config.yaml
d_model: 512
n_head: 4
n_kv_head: 4
norm_place: "pre"
attn_scale: 0.0884
bias: "none"
tie_embeddings: false
init_std_o: 0.0
optimizer: "muon_variant"
warmup_steps: 200
batch_tokens: 65536
train_tokens: 582100000
steps: 8883
MLP neurons of a small language model. Each row is named by its layer, matrix (up: input weights) and neuron, and shows model dimensions 256-447. Each number is 128 + 32 x the weight over its row's rms, rounded and kept within 0 to 255. Numbers have three digits each.
After each neuron's rows, "fires in" lists the words (lower case) most often at its 100 highest values on Wikipedia text that the model never trained on.

L3.up659:080119125136090050144108128157114152139100065111121183132128125140124122117173176125117135122162075140163157192175114090126128119134119161071101135182097115138146191143111176122155110116228090115148098109091071154139188160086120078106136203101102076153130128120109151094133147096121137027100169118152150114115051161158122136070156101103113137148106067153110147071113128073109161113151141106174137110114131130208124107123177182113111162124127165132180117132046125087129085120091109155136073154115129092125107064144108124162108099110182117132124091125164127117121143143146094161
fires in: "and"

L3.up32:192135145099095119088096109198126130146164141147080102097107134099131164168141209102136160102113079115125082154099087115093125092189151178082096131171107109100101114161121077152113108109159114169100149119146213085122173124098110137182080128132114164128094128125048134142141134156122129100163156204142115160175100118182130126113134129150125129085105152098171098135066096162139062096175126103186156137089055132109122129239177118103125141130128141133144059130254135153111103147148172137119106150062112164121163084163126153117169157145094139144132136058125104136175132149098128114
fires in: "it", "m", "e"

L3.up797:113143152162129111058067160159099113138080157081063145087141164108133180138147166047111151105080152135124086161189127109134139098117090147117123120123131125141138173097162128128135183137126156106128168128117127052119116112169062146106146033072102161088117119134156133122197164180167140069158144130100132073092079092123153139139136116111098143196100146115110108127125143107135102159169115133141109059152093123100123089144121099110177127145109152133152139114126142116105158141145188063134133129173130140140142130148175106193171154158161062098150114076147048128098101114120127088
fires in: "the", "these", "it", "all", "this", "are"

L3.up2191:121079137094135149081128149098124096120130076095136102203112135158112168131104141120181138100107124154137160154146108109164170118118073088149173114166101076166178204106141101141163176119125077132126130122122143157144125125147200147180093079157162156136140126095090090147060140090101118146150147176115121128126133077099169108111111122145160143165107103080107111200110129120117117125147101211107090082059125125077148140112186142116134101083130104166135073136164124135121114146120057149124128132120185123112184145105117140153097111101149111150165104080134139161097141153110152104
fires in: "him", "them", "her", "public", "me", "it"

L3.up1869:140120149127144158146160157131143184147122133156118171111086149125123134118090166117104134157149084163111175071163098121139103125116117179124151103107077140123111121155141095077108071108083148137137121148193181149129194147117105067125145147115179126069152080142121097161083105094076158103133159201146113114126108118180087156080114110083105053083165102076145128136110078119076127095194138112159074129129141175111103106145103076126170055125156128137112079090137083128144092165083171056144127124119128108167143086121113120102125161110168144149104133133074133124118099181113057165
fires in: "in", "so", "is", "on", "s", "by"

L3.up2316:151079104091101108102102143141133121099116091079170100107103072156102114117130156106108130105094110154104149154116140171125186059173122123093101108128181170167118175172177137179148179128102149154152124105126131190126084148122168167128170157118123111137183129180176161159146128094167125127099159137146169129133121167101127129160128104134121175116115133115143123148156132095112163067091159152173145086108186177194094079095124110051140194157159117183119161113112130082148154088103090097114132042096111092086174134109083083161143134103114192053083152122150140081138204149149061172
fires in: "years", "once", "even", "little", "times", "aon"

L3.up324:094135167182150091096126149150129084103144128111142135111127168159103085170135129050179100154104155114078111085091136102121146114134112190186133081123079118108117138109131164094140102137120083133114122115110131151109125105119073156085173164136162141171119163099229191167137191082151136170120085182121119128170159122187205075128102110129116106116129111135143091145099121143139140117120153165122112156087104148151169150092113133131163115123153116133127096112107097116149092074116125118096188152187080113086135103141107096085158120112066136126151132074174159156193094128088113118
fires in: "are", "were", "have", "also"

L3.up1175:114120164118133163121092149167183179128143177122105203167126145148144160142113149166157161177123077105090072132131099132094127124137073065087075135147139123069101131144144107129126170128161139078137084115138118107111144100059090097092106100129147099137061072090092070159124133119140154122134096114127162157099126224121130083147146113194063112116150132154096126126113108106128090073127153159075142115143100185074093178173162103152115131137103106115075084123135080145133085187107167087128144161129138179160120141167158045128094141130154146034153071169119093095172153126122118148
fires in: "the", "as", "to", "in", "an", "that"

L3.up1525:093090146178137098142139157176107133075112183092165133133093188067111161088130095182139137095126164151188129068178165155144112136114091118091130128137068071141162157116138173085120192052150079071079075140156106156139108146119133159153136195126093151111109092107140135133150137168104202122180082161096163155142138121180109126121099108158095127115106137156108168194092152118167142112118166193098143080139116157121074151109108099099139129142055083124093130104145123184135127103154077120147109173080164135162083070115120087096130059134143143125164154175100157097130118138088096137
fires in: "its", "their", "own", "to", "also", "that"

L3.up1498:134140128162107090152170115130110093176142120104178106185128111138117183166089086126140143089222106120161115136128126127134131142085149147148195082115146179127145144164058192081156152164141113130139106092135149136125166116099088156119044122075124141098126125114158148160153212109138156176172181110140187067127170169101145108122085169096131108123161184145108142137111060099115119088118181119076152072135177056128129113158099117091098093105129164114198167120089153163112152151186111130102181158141182074127149186153132205115088135098102154088099124147178116119170125148116099144
fires in: "at", "by", "from", "of", "yaobang", "video"

L3.up447:118100137156184113067156191143148089090132132122071157149171142117083136149072133167201143165104101139074179096144129146121148111141150142125163097131130137134088168157089096132154183153168097157075122124106122113129082171132156101086133107159137175088192167125136159117127187116144138154098100140173178137116109128133133113155062141071139119091110119124152122136194145157136172155040140162173097129133116126117103172086173107117126144119104162145102074108118136173160186100106153123139138094131086074099183146172107147125074115115107098124115210088124121119099167124064164120
fires in: "was", "is", "are", "being", "were"

L3.up2271:145097121111102118140163131145129131100142188109092127136089131194137132075109167128138119115091098100076157092143118149133153152144149084108115119083169176132175154098150144105205151132034120058126101115116141158108143121065148152125159147143151138096065092132133127143104158175120107192165157156129130120120161169139110123099095120154146137147146131136136098148057061143124111184186156116092127174161119112112129128151170120178159060161101082113101108089096174127152100147172154218146112148128085153118119096130121107170143142176105158121098152158155132144120155142162158137
fires in: "last", "same", "united", "second", "third", "final"

L3.up1364:148132149080130145105141135136091131146103133111065186131151167158116115106172068061143110098075150150097083132188130151074097149110157147186105078129121093106114154119140127152220163130142090143070125092155101076120100072138092146154137164065113147094108131099138114158108159137145085135148162117110140124134107103150100178124162107157168101128112118107158151125167076100130118176109119124096073106126173134160106123085131136155077122161080134094140150135169149130124117089131134049117079128142123102114095123110115096086132120145095123173123133149144174148176071135072150139
fires in: "according", "as", "for", "like", "per", "in"

L3.up1689:124128095066164131131119114203153080164139157119140143160116120143102166110117112143185093088097157099128137099180146144155150130144136106123057136154130074155124170097132106064196076149146143206146066156155126098156125136093116074126132187141130135180078145133124179083145124154105149109108107146112084158063125151132097088176147159135202111077158137199111141076104137123159142155082121153073113166146106157135107091077158091115131159122100094128166119140097148084175132075132153100143079177146082129120144173138121178102100094096084085159105130086150108155127144101093149165
fires in: "on", "in", "among", "at", "school", "college"

L3.up2043:145137121123130139096147196156117077132148157061159129086131104143156138141119139114116064054110147164163163160084113116146088111117111151120135093102078186101154075081136101073097156138084121125124123121150109189157153131151133095136107103137114078073122085153120132142141135097133080107120067155080081147135130096094143170136164147097129119104149148065100101159120148143131120126135135142159094100154093127118146134105126166118126131115147159167159101133106090066163175113129162113204148166158129138107136122156102192111141110138139086108143116086129129153124139137181094089
fires in: "in", "of", "on", "railroad", "for", "by"

L3.up460:162068126119115082145126126094154110104191083132121134135159081067112212132123184091125114126177184100069050121083134167097116142141173139131147135134178093160205103159181122157129095107107120047103124160119128158188112131099153140164159145102163069143167163126159134080161170071094157198086183111138168086152083133153145162084106170130114121126108099091100165167122116108052153147116158137161158110161104096169186151090152109123156122141125150160072150203089052140108128131122114150135090171058070131167109134127102176172182075103052133097088126109138143183103120129163131095
fires in: "a", "as"

L3.up2196:127139123080174141127045149154104124093139135133141147124132138022104188064135107129113108157143107211097148085055104117152107135117085144103175096143079120112151145128138114118122137084166174112111156128085130178154098144118139056075165110135126103132129136135156176127162085158136167144132157164127086125088174151127127150193137137096150135106132135177180153124119170124112176150094154079120193134139119109157128156170125126124122090114136155187138120133123131091187142115125130086110092148078110148119155130160154138112073174109087086122119148169139080134074193126122119069
fires in: "of", "various", "other", "many", "numerous", "several"

L3.up626:182162137065178133070156133162089108148084184121121132127131137122144197114118050140183106132137115144098132091143098179122131143163167179143097091056120101157079140164057145118089073101119131123092114166157185122138058129094094114140116178094077146181146149117074113117149152109147155114144125170066145166148107134119077124089113148137183116118131173185126170170121093114094068156111098136132141133126153178162097106110076114126143149126147122069114115146151140109167108227207147091083030057126112121168062060121216122152216136121128155151149124116113086153142115153084047136
fires in: "a", "as", "at", "in", "on", "any"

L3.up953:054099117098145136099113128168137145087152162112157103167136173102121150143177108116109140078058118104164135129145114139108101094154170086106129110081099099093214125129100179127089126118149135141164106103159168114121072166145194090077142121138156166146145088125139130074082062154192165141111134039138074144190090101153135088167131091108140154111097114179102102101048165127132174142087117124130101148141183126135046121105146116168141174121108066125108138126152088117093123135100136162100106070180140121177164135190134031145089110099108136106169131137112162097152103181130179134
fires in: "to", "of", "about", "on", "in", "and"

L3.up2413:144081131135142131170089141135142165033167084119111139169123147145165105138105117091148167102172124165120123080188118120129086138170108159117183131120188144144111189104091185125126165164124193132182100143127144119055118137069082164112071185082122118134091123144093084144123108138158097126173107095172092080130150122108079066143102179158118093129097191146174137137115132135125082069172138111173148138183139151061123095154117145144103164116101120094124120136136132113117116109133162063169138137107190105120108108158093106138117096075169046120132157140137161167097071131125147132
fires in: "that", "found", "who", "which", "seen", "located"

L3.up886:108202107198162111134115098056137146137157163099115075167113175141131119113133109125136117134129136131151109080175117157107106133177135161101150072103118175168103085050164113163118150147151171119096093159192120085142140146142132078118091089128099143107125116051119163120141126134086201127132099119074143154156129098099103095138131097133077149130179109147127125063121131109100124105118142098115154092153148156115092083111112165071066100105097107065168069108139066119146129152150144089129116129106176138090102089106128090123150119090138145162152171197163121077164154136075113115
fires in: "to", "at", "in", "with", "causing"

L3.up1277:157132092105111144071102123184103136178184131080118103162125150143085166119118106108124130161174120186115148141130127209130120136164145079145081149074116135055139146148131101077164151152113177148124074139124080184185135174091084108044123121116076068153114144114149143148118131161104091144136089144155104121134165091132218081119154147170122179068172133162104161125115082126140102052107103141106167108164156128099128087124083174123113191143138150102060107148145104126102110107177137124164139073095114114156167106155122165134123130128083131133108101127143034116048164118150144113
fires in: "of", "limnic"

L3.up2229:171127125134095119115162129136173118128153113099160095107140140120147138094120067104121185134165136134074069120088168174145104077198119180164169149151151124190126105182144155149135153093132116109148149131088122093166093128135135118123113144123135122163147127100126163119180100115106084211182148133092141119151148169124123132169174125084111122147138093136111137144117108122138143152129159141075091081128077106121118117111116114110168174145116120129140169179142166086114155107119164131120104126147119123189118127078101119146085123155081075115108140054158103145148155174146185090
fires in: "in", "after", "when", "on", "a", "as"

L3.up1263:104171154097163137127126143148133123171166149075146096165128161076118119111113141171101139074112169125162087144125111106155072105149196056111170152129117203148077113156177186114132118156118101129171102128109113097149154188100153110151111149174135146138077106120142152092141106110103147162132091114107127087139130126143117100090130099139138121123115089123087101106157129125144141095147124141173144138127170146157025074120093090111143149064129086170156103101176109135106081236085154126143111123166112127120072185163147037138062146112123121120117108159193133112109074084104123160
fires in: "of", "on", "about", "to", "described"

L3.up1651:080146111132144130214161131150048158074125126100137166142139086169124102146078134097159113078048099102120103119124121113123167114116099187095123100071108132173102184121105113090157115172103133091155135119089118180116159053114115179136161120034156139135153095140159154160147119161116134159098124191111181160107183160151161160144143127162115186083115078119098108053196151155113098115110133225122134125172080188145163147117148086137164119103029142145164121125113189111153161126153150182116158180117069140124175089128148089160124080075134202156134122143168140120142133152161129157
fires in: "then", "and", "made", "makes", "making", "make"

L3.up1319:110162173098083109151127103135101141117102173076079164089149085073155159106126132151160153148159116157110124118099143130130130074160068113135172151120068081108060123145104102158110144138080121154125133060095091086091131139078117111176144195142106179178077109121056120147143093141134132065137126144125123165074117134177138150102198165109132177154181170161117135094119094136172150095126173128187106076161168152085100144151132129129177103121128090114087109144133126154141073118077110076064100184102109112167046061132086118116127141110125151162158120126163132132176127101124143105
fires in: "it", "other", "these", "its", "that"

L3.up1614:098109093145206130168118134123126102117123081117056106118118105125127050156065053195130125115094138124109063132105157088126203125134082093168074142124144133103154085134051108117164076092158104077111177114122128109122162141157125136142108149127095118119141118157077142095167137129078124120149117166122096117059075144154055078084140122082130150089114160147132155135138101115169121072158159173155183152114120128108103142149147097172097149167108111100218172143090121110124207132093156156082116136046107121135088073122069107091133159200136148101144155116046156081147152129158082134
fires in: "school", "life", "family", "childhood", "parents"

L3.up1635:120159071132171127186130151196139118098108199092110150081127119141105195132132192126116175144138139116138120056114097091181138130128152160162161103138131120103161112088141166181159152120073110144181132107152127070145105198121074142034124129095096152137134152073170121090144102134160154115064108142152133181128154163163173125174125157103151113163131126126082139134152146128204137172116179078115131111105113093182163160046128138141132097163090069101184146125151108172123112142139112106192072121122177137183169132086176181132159135132136119128115131081123119131127069156158137127
fires in: "all", "those"

L3.up434:138148180124157150136110120072126128073135112113163053153123123118120126067108115143053134140141142117117089176137116162107137161110096138069161134114077135064136170119109153078131139075148072129160106142120132128178103174132102160102134157170127208130113155148146120142136101105161148130110175079101166163115128104136095108074107136158136134110134100155194141085127113167159152175139116170106094120109151119187162093126095167169118080117142166112138065156092088109107192134157069078139156149090125127157095146124135114076144137134106151124115146144160151168145118105122112239
fires in: "set", "roman", "shot", "cover", "romania", "latin"

L3.up2160:186142142126151117166109140058172112101143190063122062147156034202127105086153110117116137090142103086094172109064092137119152125133104145191127092099158133198149183101119100085150151118134083148148101167070055150109154140105170180136123164165103090109185091152135117097151177130164139211119115136170161146167136142147146154116076099133132085130139099117151122082136134165191126146198098129112202143150118142129136113143162087161096100117109135125158115139115174188149179102130176191145152166143171145173163058128150113103087111161128091107153117169086156138132138132132103130
fires in: "the", "then", "present", "place", "located", "north"

L3.up2098:154094183067163093093086070115124117120113161113110082036108125145150133147183108122040157105087167120128124139192118109143113135143147087131110135116099081129169124127160172087072072177133147068154116108179163112142109138149155119107115137121151122092124098111161151163220166068122112168122198112197130067125161197162175184156116191122128088169085121131136128070127127175147107149055148173138115104131158107160152137154155082114130083186134111125119151119182141114169148099124167124131118147161135053177129100127085140179127145114175196134160128088170139125112146140095115089
fires in: "has", "have", "had", "who"

L3.up100:120107123111153136135208056126172152052080151140156071126115125126107143122155192147138109150109121051064107141121077153111138150147145136111171144172126121170116108150049123095156098133038127099166167166098095176111165103106115107115153118155142141180098125184144129169078140105173123103128141115174116109112148214086142086160118120049075124104125153070126185095118137117132097098129099104112097090117101182106016094091187170115150142177114146103104105118146162191133105164103080123084127090157144123111084122122190139087131168155181073145096139125123122185112137060095092108
fires in: "he", "they", "she", "we", "i"

L3.up1307:185181100136138150138115103172173120181138139100100157093098140129105082160096090041081104110152108145142137125120110090134160133103122128132121095136176152052128081088086171107082080126051157103123103107154075122110125110136096149138129117113082143129127154180136146077150071108100185132195144136181178116144182181144124080158120179056132160143151117151113205213184108110104143097183154153107095162110157162146061174138137174117143061142169171115190033084073120151116130089156185120189158108186139139175109180147089075148155157125122118136173121105137155132121090199159119068
fires in: "by", "war", "act", "azerbaijani", "awards"

L3.up556:102119132111162146131092171198092093138167101152156184136132111143111100118079144097114106118132108059160150171156139101168089120129080147148133083143144085058136146161147145131106144159170148123141159156125104096137131152096136107178107107109129174193137125117143155109083176149125119121098170156118147152158181126138160173139129074125136127072149175164182186172111226119111107133088171163162091102127162165099125124169144194144140133097058085124087180124152134072114099122150130149129126019103160139086157159111160119159160144127145117125113125137077138122095124121166175119
fires in: "of", "des"

L3.up2028:160160143219143136150151173155135150157085142084109163138118115087173111116133110108110163108092131114149086065179155152184111138099128167166151089113118133081132107130136075108166186125124131108099087205185162110139111160163118109101105176090091138150100168081114162101132142157106146145150164117170071210188117106107131100114135149146083163126102090160143093230086138135075125146145180154154148099088108148147124119104080148109135105113127137133146140110116095136110110086150103180173125103133132135113126145054150103141215123152106121162116171092190118098109158163136051066
fires in: "with", "by", "for"

L3.up1585:160092156159179069136102105146156123131103177079153088132133077131168159140157127106080140124086112114139113056187064132052127077151077093104093027140137138144114102119106062063113117126122172123126121184154138148066142160157165069124120118159155149132169115139183214100136117129110142150105066146135119166151135140113141115110147100117081155106125161101148123143103156109118132105086156151130074107125105189110168147083100192082106093087090155148070119126111101098072142119096117117124160095137176126091136113084122133094144159154116148144120141078135098121118077108104084100
fires in: "have", "with", "had", "having", "has"

L3.up1792:109148132098115132154126167162171161131074191110122113113135201166111101102135137188113124152149068077115161083088141103142094137164132107156157104161167085111166138128121098082147086093128136173092089091037080113077110147072145100120140219089105115126165061124146159058115129112147143130118087117199156124155124116132111145133093082146144125146144139135197145210088106213119169186144147159189147145071127124109129050125121131160123110135137084099113125144093115160158122171178171100148200182088180172104111093147166115074141157149175127145089126107128093148146177139108127058
fires in: "second", "third", "involved", "one", "fourth", "included"

L3.up1469:139069161088157134134095097148138069120140095087122104146135145118140143100070119155114105174153169101089100090156090139187142160113178078114149192152196090084178193130135181090121115152154197135136156194112153151096102094135116110170225087077155051113145076168139122069184120147072105132118153159144086117182144124120106099185094156141184140117110175099094147137134147169106103132116131106118144107185151123139136119146076074145115177147078142154136147166184128102149129171114132122165165127098080191150092099103145137096119116081116161135147133181092091131105154120126121186
fires in: "over", "in", "of", "to", "through", "across"

L3.up1933:123143151167133151147169119098110151126125163045111139102170171139152127132158157115147180126084136134116109077136124106138132132100060159121141121101114145106058104144115112113133188176113126113104171120124106094085145107115122088087126145100105107071106112147129073161121103117160150081183114126147142204155161191094105244172149145089131134111150122107126145103176184153123099139085157147103198190131102184063116123137121105103168099186103134121115115090206207088144114088146164151134138173107093153174057123126147068161133109168160167127100122113158106107122137088129149166
fires in: "it", "so", "he", "then", "and", "they"

L3.up2217:131149151123130108119100113159115129103179180137168074166098125093100136134129160173108058073094161149143084092106130138192092105148161086084146098186165143134139185110138135110147106131183088061118104109155172087113107075110162155123163092212127112115166097058179110071117104155140142151070136092092109135164152129117164080149115082151170153132130140142129125098118116135096172151095135079146138128109192154110114179113108092165108135090150058121115143117182124125106181117159209124139148102093145129122064086123156107133110113125095098138157085159103143115137076148113106169
fires in: "of", "to", "into"

L3.up296:140144117167176106107116102126136138150095130114083161182107150229141111156144136156114108134131123092106133113120155109137132127138050141118197030112076114144141144102062119110128122160151117106135127069117084127133139102141122052113122169044103128132130106179165166171164172132120072121164095113142116136147135148139121192161158128167090133153214170109163100114124133148101169110053192141145153130160141157054096141174139109097086129136113093125153123155125130100121186119132126077115174121156168139156123156143085100184107126152128185127127100190117075087164086119097114130
fires in: "as", "to", "then", "not", "with"

L3.up2147:172123190107119112101178197156129099124148144134153144134149149093132123134150074119200148131151119148127043135131091134047164101164117126085133095118116098088138116140118104118165060102081134139101112127133104149127132113085095080107100112099082171117163091110068164100113145161148107123142100120101130146194124133131084139080146132157112136086126134157125149165134124102164117147131195085122113099087056124136179159156100116123137150179139055093090186107120150094081131123137167160093163121152140142172058178105150142153137114142081125138115098081167128106152148155102160144
fires in: "of", "by", "in", "with", "on", "according"

L3.up2240:091129093104166066163109067150149105178131139116114096157110130150154126155189165112133098099178074140133120103146107147181138119144156179100154143115168078077152172107093096130124156126127119151122109162099119087091100149123105137175124139114173144113060192139154199122190090061161127120146113107081142117171107139154079143134102110127080122097121130117096170144129083166082110153093122136112081127114108194122113190142127161118141109128145160139116116084070159079113144147086076065121187129134197121160097107134133130151075136152091129092136108138157097140117083124128044079
fires in: "by", "on", "in", "to", "at", "of"

L3.up568:154128101107137107112107136110120131154161125160123090113085111124115130061188133141138122140125190118130070157145111119173068113149101120085135074145078134152156123133166092095157118145140180174140127114181163118139170184174131160146104083090104123144135150142111104139090168095138135108142162159145203135174110097145160148064199150134163196142096098132157107171101053162134171125087172162151121135117151138108184082175177105124140107125182142119108121166172113158139155094133147100119151230131121113099112102216116099057156114081148079128152145143126163092107163101149100087
fires in: "band", "group", "shows", "for", "singer", "of"

L3.up322:151092127139110125150093079117124114128159130135069114118136136098158127160175128161088131086101038164174113085145122188137098063137184113165141102143178078095094126137132185186112103114092116135144145185140152050064121080184145135100088139072112112070152094111109162092137115107160100125141169092098130073140093162095099125135068149113090083127166114106158172153150111121123138137113135085128111156118164136160106095152131185097147169092169103113121218182146133148122116051100056153174164122109155174146150155083155080139106126063135136129078137093187127060100119119137135151
fires in: "they", "two", "both", "three", "who", "that"

L3.up1887:108126136166107096125163126101084100162112118135133178125127173130137094180151126103085133084119133108169106162077062089073126094093115129138137027073159154151112128122044130131131197102135136096109112130147174102129081138129120119122139141098058146031126095093140118102125171159143181149130090118093154173146118099140134121132167065104159087155105118142153138181111167130084075167091148138191088052144100133132080077163134150118102188139118137159086140101205154214157114160126118129092094103165092112097120057142103124141129128141156161142127098087115161109155093129131132063
fires in: "of", "the", "its", "in", "his", "their"

L3.up885:087113191119136167171124125147137073166191092112133169099145186137120113102080084181107153080128183105113131116145136181153141148097159182131138107141127096145114116130125127122137165166139111158156166119132118141148088112203102112108137130069112129185155156128181167097095120105122163174210127085127128102115140110169103141114171086129144107131147074168138158168160166116085171125094128163120088090197101158097141095129118177041117092100128065069146093147125158125150146153139146067052138158122135072166153193143110117148137108199129140118114071138153082156131131128111127120
fires in: "in", "as", "to", "during", "on", "after"

L3.up349:108141159166090089164073108161156109092061148102161097165137151173129121179143091166135134147144119153145087067110128100096144099157132141082123117085116112148145161091096179086155101062110181118153138122119111078138065162157150075146082164104091103137154062136115182111108104084118128092121130168129102148083129163156075162152130131082151209069143111161142159125107131132123125116144095053148119147112091129163095150062106062126128159143128095126182137111168239069174143142141105054182132116125080098159144043099073140131127171141095212123151109122137154091130111102096173137
fires in: "and", "has", "have", "if", "or", "hassl"

L3.up2348:154104162070152093113150129164068067167135082114173117185123140113136128105106081153183119134153118157106135154145127091098117126173190121066122141150114084117114168144153119085086102157056159098153039094113133159177145160082143132147194072143122125125121081079109153138137118117181140136140111153076089133097178134094163120199166134111147176130133124171107114114095156065131152183100086139149172095108144122122093109159086160190183143135156113169159102141104169112115142106115111123175081092071123080097095107159085107110101080100122137137112125129125098103065133148060152215
fires in: "of", "the", "notable", "s", "other"

L3.up51:086137146191156096164167139104094085108083160079130116159129149102089111112139064091127065103198075116172149112125110107162054114167117070137142045111114179161106177094092159093198157124074157111125126137121132142113129185124128118195101164134068164096112082143093143066095139100164117062124132125145123124128164143148078129146118080189075170128155084102133134175102162139120147109116174141169086104086065132114049147137110123091086151148092185162151076095053157129114132183145167103128147118152177126136153131095163146111154159139113105189093199169134085115146116077118096146
fires in: "with", "had", "have", "features", "has"

L3.up1809:125147136117153146126108091134139104137133154104138162154149054092130118103165112165164089096209124081121143095209127063124131128135115148147110093129075115141202120107138187080175165095141110094183107072102140177146073096130151188166142144110150141102142136107194134092154150090106127139108134134110046131114159115122126132146016144152126142104151131155153174109114139164103124190088180131130093141089154114113163116124155194136148072178137127166170069149106123145109118114135116106175131117197102116161168145126154120110167120132100081093158191098170054188114129118097127127
fires in: "two", "three", "all", "four", "are", "for"

L3.up1965:160076159134130155143045098131171095125136105145133158111146123151136076120125213105078152124109078130125140105099172127125130116104100117124097127101101111130127129171159139121194150125133147136096189092135115159111146051084156099101169132167057132155145137145082052084092149142150163137139135144137135118193147118082126137110103160164107121103106093136152124147137154099126104162156130116105208117143103159159146061148124124118070123122092201134142109167143175160122145135142132051152143091135158142127131169119148090127154180033094141100161100181111083090170100152120095132
fires in: "of", "north", "then", "in", "quinn", "1970s"

L3.up1137:137129112134130085103133084089135188110130181104139092093126145035098133133122177195180151146088141199143165149107184139112078132135078104132164061111102139171090127081134065132155141132150146201116100069116100163100167136098120128164124154135161121102153136169167196107121090117140152109105168130095155144095105109130143156125110128116141138115125178125118079097145166210108107187155117094145183119070129165095138145109137110118109181096234112173099174092112110121123114104122144121112179129179197141112156076177087146067150124125208126150135145092182070167130046133110154124
fires in: "was", "is", "also", "were", "at"

L3.up89:156162224117148158165142179137101139105084130151073081111080134099124179115158184089106055145129104124164054120140176126095111163098113128127126065078191142156133144121122065099089070151160154133127144122127124126145101087148139144105092116107085123092152165139131205134090163131064122104143174125086143148128096081138161127106120116124154102125161111102133118176158030155090173160127142135057163120122120139138195133071088112113098083126132207131100190163128104138128097103162181105150103139082115155141102130132117088148109121153110090098120133156111103157180130110097149143
fires in: "through", "of", "under"

L3.up2216:132114176157147142111114119084153164121129135142103132108100135156138124075176152109142104086214113127141106113125072154100093153136161164083130124130109085215179162083126154148152124191130084160153130107151133140123133179114084133168096078139200081134068165159113174183095080093068172157161127101095134150126094089129134131109117098116174133118101138111092122145111110145123170114148099136073143106104144114082146156114143188170110134100124152065123159090151140128095119059128114154125163121088124072138108165083102153067174098159176191081134114134146161135092113095094077116
fires in: "of", "found", "her"

L3.up1540:137113170135156163151143162177099140154091116156121138133096131163144120154122150097116123136112150106078139185156158159123131134133120121096101102128107138092135115179043064093170108087054115129103122108162092117151108156101181167013154155135151136038106108077180172129220152130105139195113100196172134149103166102146118066107091185171084129130092101159092101087177088156156113138111088130095160132157134096132123147095133143167159135107170154149117142144128136068101114123119091147096114129218152163137138147130116130128131132186102109103165184130130124168117101185199142099
fires in: "of", "one", "along", "date"

L3.up1194:173159042127109121098098095152151093179180165116116148109105124133091128150068128075130142103192125148144147140122118093133116146102154082118086103110153115123134121148106136089127118179131087092147120117136095142182139097131123112091098118122092120116148090121148070093135176066085134131096096095134128147079127163117141151115101033154133113098111175154147204096171134095093091174107154101145172132119133125087119099156088111139138140147092136107201141146185120128124170119202105140109114075187071138122058141110124215112115121113116159062088103250179223091086106146169142113
fires in: "of"

L3.up791:139054123126077127169098105070128148124128115105089186155141148180087110045094102122173137117159067126093088058093108094091148148139115162162095154119173102092155120116136170177090123140152137122122123087158072160113103095159150068139165096144047144137099183172155147085130136106131116178187169074084117130085103067115119173087153100155133174117138124150096125133123152142108192154163118160182120102141081093125156155141078157110121117104136132145123150140124084105155075092111094151153190090128095160158137130195178089088170196138127105184070126161103141110127140149142101165
fires in: "of", "form", "in", "forms"

L3.up2533:070139104119159150073157149072089148070090105056133139162130170146077122100144129126149120148132178141117120130114166178102059082194126073145102174138154149077152146131120111122171141137166157103174111155111093174148099132126142146113151102057106123120173089128083134137100152037100157120084115166151121156082143131135080155138173104102088120103139146172119156060183128088159112157111106146135074133168103125111138171133097067120141131079043153138126095191166081164122128155170178130100122125148095098144133077146145125059119092160117051080158124130124122108152137111125111102
fires in: "high", "middle", "studied"